config.yaml
num_key_value_heads: 4
norm_place: "pre"
norm_eps: 1e-05
init: "normal"
init_std_down: 0.00714
beta2: 0.95
decay_shape: "linear"
final_lr_fraction: 0.0
max_steps: 6153
MLP neurons of a small language model. Each row is named by its layer, matrix (up: input weights) and neuron, and shows model dimensions 48-175. Each number is 128 + 32 x the weight over its row's rms, rounded and kept within 0 to 255. Numbers have three digits each.
A block is one neuron, or neurons of one layer that tend to fire together. After each block is what it responds to, as a language model described it from the Wikipedia text at the highest values.

L3.up45:158013151138134136137107143183114143087167098099092114148147149106136140113107165171111107145129112111133154134107099153177168058133092165116131155098099111065148156110119085173095085113159073132167141147121154113195122106105115153162178096168139157137126116162133149142058147169122136167045101127169098117123134173150166145131092104139115195134148116101139149147116138102099122114170
L3.up78:121024164135126112128094121146103115095155051142127130120136143115111124109125153164073090161108102168142179167057121139172153076151121137115140121133078123137119133122112105166107113152146088181162196129136168091116085097106142146167171113173147139112108094178137160150067109154101100126123106107150170125175087143131206133131054130153114201146155131110141115153132160135105110110163
Row and heading closers. The closing pipe at the end of a table row in markdown-style tables (sports stats, lists), just before the line break, plus the final = closing a ==section heading==.

L4.up43:117096085142131120147120117127177230112124103076090138086135121089037147150130142147098125098149112123145148123129172106105129130148137134177070138089109163047158156178142150087124168064152057186152141123105096126140144131105103119156118131148101158108132090104140143132091092120127164150109120088093134134157185153092125126102136092121111120140167113165167098118122148104113108149153
L4.up258:105040112166124099102117124163148106108173114143184111142181117111144094171147156128130099160127119180110171159077096184159172114164097065134112125169130157075103154149154133204136135154161080154103121115152199078175100076144141144128131166160135136146100105193086130130136135134149161139106140138106131113081075123111125150164120089135150219166179143122188155135140129150107086133167
L4.up308:092053167135153083129139147131107149115063112173105140163129121080108148079113171075126106092137104136156136146127105135149148077132143096152077128123109124062145101189131162117162146085161111117142171180199161119171136037122180113125122173144158158139169126155123173143109087111176159089130144077122163098118175161100114089098100128069146173105161135157155151159139140170059111140099
L4.up337:103132124171130100116105119115105132140179172094134196105121140125052154098181062100104120128142136092135125128069124187119072159111147107177205133116145144043152148142181148127160168124125066147155115192064190088122204117101128164167096102142104136151127119140139159101129153122126153087109143129126145103149172125112144132190048090104080140114097107145175098138125078147110116147127
L4.up386:118053124108137109108080140141123143132133106106133093116198143108092118115174159130137111175112115126125189132133116171127145133138125122123101111136129070066145102232132145175114140138187090131148094129134143110183147142094077142091133151161108097100109091142155114136121081124126162111099148129178114150124133170133112188163125063088150156153148089128193172171136145144159144091109
L4.up423:088094159171130117118099136142142218126166172098087133171151121128158150086155055160115136110154102151123153165123135108157079097140081147189100136151135180104160141188144148166160139107138132127136132110161126118128143124146157161137114103169153147187123143135126149081146146066107139077051110103146125119151163188058118126100088052051137180120153103134112150158117117110074104113092
L4.up427:173103120146139113103061116130148157117130081087114124086136140143149255121140057131104127133154128146142116110081111151107135135128103070167147165154141166098175162114187138189130185118144142152144140130125189117163083108133161084141147098176171156151102145130131062129094126146114131115044061116134146111174110150091192109164109092155111181161162104141169103139125133107118070199131
L4.up473:113056096172170137143151107135154120123143159154126109100168158111091107084131117164122122118138087115145115142113135098109147143137106125087117144126129092057139067205157088093126118132138114141187167143156165136192145109138131160166138179149086157144085121156095163144121124117119122151076127081155176095086103172112090171095122191176134157100087130154134133149135101198132052144140
Last cells of statistics tables. Separators, decimal points and dashes near the end of a row in numeric Wikipedia tables, e.g. "28.0 |", "5 |", "— |".

L4.up25:137109106096156140131134104115110128158097162076168156147123117094104061105157134065115183164181156138113149142147177231137151128115136185192129104139106144089174090129083100083109141085190132100162168154195120079117085114133104170115148127132141152143183122097133110103128133163135095149159112109097117150159105110132106129138077131105146112128091101109172144177068113160102140131101
L4.up269:097155130078139075161156069113104098183102178093209176147109127104114123125154083139129162115119120101159114155128161172158154169099123128123196142148130102121124106179080218113132119123255144083129101105153169068178113084128082158125112131140126129197074110165101146037180131099162127139093173160077126153128122092091126118164101120116143126126106103126095111180104092141097117132174
L4.up321:122189180169129118146140115138118134083140172147124188143106126091135149125158115083110140182136139113128215099104129171175167102117176145226162117169083142054162102149064125147149177093131047110134112104122150096088136064157117117139117175160131171139132079107122127123112045148128127053120135120119163129123093086096113120141138133087111138193137130158175131190139112147018126159077
L4.up352:044136102119155122123150100101138193121151131150155172129100140102110091142136168045110156168093101191117195162082103172115041125120148132172113120109098150066133152208099152115125122141167109089151094108092109123132110106073150144129108124157182138124145121115097127121126139146129102170124162114095119120166081091126139133131142103086110149180097095176183149140110179177079105125054
L4.up504:117106096151130151168137069068142093122114114147167179087193139100117074101180111134149171105210147119155129158142147184109145093094181140144115131106098100083140077119126078060093161101118091120116174074155163079163103127185117112155126150126122143144119148123152133121103144129114095135080132122139110137124128122106087164113131125148118121081118088116132104101097134134111158090126
L4.up554:175104105092182106169163115155048087146125126137173181085157122110041074130198131060101128118124156119108118131092164173137118126115159126161156141111118163149149120154131177079129108124159124092096133098155136082118115153189104156123077125142083130101179105133130156122106088137124071117167149124100100152139120145083182190043151062147171121102103099163091084112119171155116160148064
L4.up615:129067129137155168137134076137099170143088127116133145117136106125121071152141129088077117126185165126179111120148121146079093075155156148126119109113145099102074137154121067126114133139148125153199158128096107113149120041161157175113154060134142122188106123123135168115070114162164144122153078124080190134130105178137119115069177143084155054106138076143084084130136113149160184168110
L4.up620:103120127137114150172105089039100151130097125136112116077153125087154100117091119053103110165146158125124132113131134114118083146099157163115177115117050127069067161110101162102096110141151162145158114127166134122182164124138087108085117134142204130136120136120122128036149110125139123158160133130097173130101090091169093163159142155122087159159113082140172138098124168142112130145084
Word-initial fragments. First sub-word pieces of longer adjectives, verbs and nouns right after articles, be or to, such as un(likely), conf(ined), dev(oted), emb(racing).

L3.up25:077110068171093139154161088117147099136060141188105195159159123142100142108132108177116159112135134151108113097143165178120139085128190152085128106072073089102138136135095106116140130101102062149105151079103124096139160150187167136158118141125099139124059119140150136104125156157130102102094155173141166128177112137116087128122130137134129138126144108141074113079150182196096124100169
L3.up400:105085083120092120135154017056103081172077049115204191111160107100146112131187131196126162130120124149167145100070134157094117163147225130150174124118139133119132139124082118108139111113187075110102127122161140122173106131107161131185101115144092186106114098126078140076099108178144108035105137142103114119127066107099129146126064111123144110187125111120108118092112152127068137116140
Word-initial prefix fragments. Opening word pieces of longer words that need a continuation, often Latin prefixes like dis, res, rec, ass, un, and New before York.

L4.up31:105119083112123106112110127103180114108067106146124152148089125134139113090086183148107163095154127126072073178110167104086101170154094093105110102076121199075163132164151121114115066181115113110143158128165087146181129128103120080132135161140172110166049123158157150165142154075130100080096103134175160135112104174186112095169102190173140145129066109177076126161147092046153090120112
L4.up88:087090179144109089144109117149141120143102156102087092153094112141150134121063182079061155120209135111138051142136072094134146148122175094138111137134114171142147086115167157103138121127133128156125211128142115087119096193135122161128170146157187101138115215148135152171170173098091134128099090122172156128130160165129142109159174168114144193107117113159105127105077125139126085147113
L4.up109:103098133152106137123103136063098115107181123132058150126103112125136147136131108109074078095172135091169136109071115116062143050109181113097138153079067127078120142133152126102205116152097154109097081087148051109123126104148146151070121180164189165072086119113096113124152129135118145142152130122133127157055131125099159142159189120118139095094120114142162153129143130113166038167118
L4.up157:104141103129183120171130141103168110154097168139100156124074103102131182101129138178123166128185129120148087073122154137104131123099061113161124087104107157127176067150188047108131122096102090128136168151094088158168145113141123107203103106142175114109033141148146106128115171079158133148121141120140107169120144137136108114131135201141124135177162155142075083113114107124071127151171
L4.up195:107149131152097086132072163124190113142130134107090130086123105108101182125115163137121120181073146077102136140131115070119128104135120092125151094129062168102092127133125144134102044086100129149088124083163150139074161119146161143106126130144172153135069142154106065150112112139095199118112108096168137143124055153098112061182155172145132192119145149174163154103094101056126103156142
L4.up333:116107118154147089163185066130137120112116101199169111154110114098084111139144152148147110108147134181109122161135123155153087172136127051134105070150147140053108119127109131092107054098109080100139199065111099159114146173217167131109154142156144076155100155146120155177097093115103060123176121126209163133141104133168138099202147179181177104147143159125141151098150134122129115106152
L4.up389:113128088160136134134181149113179114155164101134117096095099055104092148141134149132113113146148121183111119128144161104113091099115127139100132127128039100098119166124188087099142071211107123090108171126143107148155068170125101159102118172125184141091181131097129172111100102069113168159114077147160187172114154125130123107172108225159153175106141112134082134168098032154173114132127
L4.up407:095131150163162095153110113075178133135091135149117146190155106098139208072091193142109180140135115131088054094145121109104093096097177122178122100090157105047132157156132178093115094102090156149139156152167134148181222103145157139205129135143184127145082158199114110139131124095113130113155160154139120148101127158165121129191116162071106119089133115133123124083189149147126099109122
Stats and table tokens. Words and word pieces right after numbers in dense data text: census percentages, sports tables, coordinates, infoboxes, e.g. "28.0% of", "0.1% African", "3.1 million".

L2.up113:149151166098121117125117118170097153177128179181101176140091109123082164108153147138091175127136155177119085106125114165165139136133126086132115104089113192105130078093086153110150116071093050158115103103136114146147120127206136164107151135129202117138065114120133093091164165104110130144124174132106149144143109118133149140193104171078130121127151150126073085080158112189149077167149
L2.up184:097136071176094108142154121097090125176040073119138125147062118095137158121164152093082134136172131119154113120101099132142105164101136133104164140136134126081116118137118164076140097090119146176128144089096102180137171129118130137128074177138165113121050155167120145122144162152120093146161113147170154157125124115107153129182127149160110153181161104108157142172104135126119069122150
L2.up484:157163087160105099151153124115126123192142134116084209114105102122149182123115175021078167144143166112105119122119062149127098110108122094142132092159074180094084153117112148057171109117097112086122131126103083106129101083142127137099103116153157108139106136139126056126154119163139163140155143167111115115107138108107158093137132148115138171212104116128085090177174081153162107169094
L2.up547:098075122172125101131119106071105153153080098135152160150078152107142178132148178079080158137170142103105141155123084106096111134118148117138141137160132255057089077119190203128176064108123092104173132106091123111161101097129120148108149124174153085148089199167127098119123137075135065107115120123140121135108173098101107126166184117123150143205076127149165113126134084133107088155101
Census demographics boilerplate. Tokens inside formulaic US-census demographic prose and tables, especially sentence starts like The racial makeup, For every 100 females, and %±; weaker on other statistics tables.

L2.up88:126094122164135123140149054140095135066097114130193117139162133094045095132131106139106126125163111140194076123090138200178107145148136123142133157136132098079156183103077100115109099121156116081107124158120115082128054178158083182099126071149116177171164122136157179137145118122144124089096099178181184144141079134120129210066127070076110044127143121105082105103113154154153112138090
L2.up257:096148115147120152195159069123119122159064164111102131094110083102112092113125101152106098071158156130178165130124180150136120148129163040148151141133105098118202159144064144157114128103169163115094134142101148140146127165138092174125130081145147129154079133138085115087111110130101141179158126139119222120075064135076109189108136145139138105135140107098071119081086188111138132121117
L2.up432:121151150153151117187164096116125173128108128125130110125114120130089086144132129129094136061201142143164117137154083176138116163121156126171154136082096129049172110152096136082124067114153133118131151066110125122062106157158117158145097101123145151102101166142150183065125086090122120167106153097142204153104087101107095183101131101122101137107103089148105122097098153164084098134084
L2.up562:112109150164169117164152093097116154086075080115097180104190110110065098132146078126109086130196145135157145129116187155084123163147158121189154140113102119098165112127045116142115151126171161076101114139163143137098075167170112134125105158159160175097145113090083155084110132166170130112123116145160112156147057089154120173101137096139147128072128104137136118059125166146130139141119
Word-initial fragment pieces. Short word-start fragments that split a common word in mid-sentence, strongest for qu in qualification, qualify and quietest, also bo(iler) and da(ngerous).

L3.up250:097119170178153127109111168113127060179102171132136126187135102124162128112086155099118155147129111118114098128156117097116138075119121138109102089086108141095102111136172159140121100128081090108128106117085095132159137109046150082127161114151186122125057116161143148145106138085099092159100127143170115161132153113164117109216169167161159160120100167128122112172052085181152103075119
L3.up511:124118060196109128148132096126143062120081144181097113193100123109175143113143079166106095121170140083172146158149093181134118195138096069097174113131086165087141102165158142133103084143115093139191131119078087147102131171091133109151132116156121107135087113109147106151152197125169119102110093126149112157076183143158141082093163112132110094166115122144062139084117143126171059157164
Formulaic Wikipedia template words. Predictable words inside stock Wikipedia phrasing: female in census household stats, life in Early life headings, born, and party names in election tables.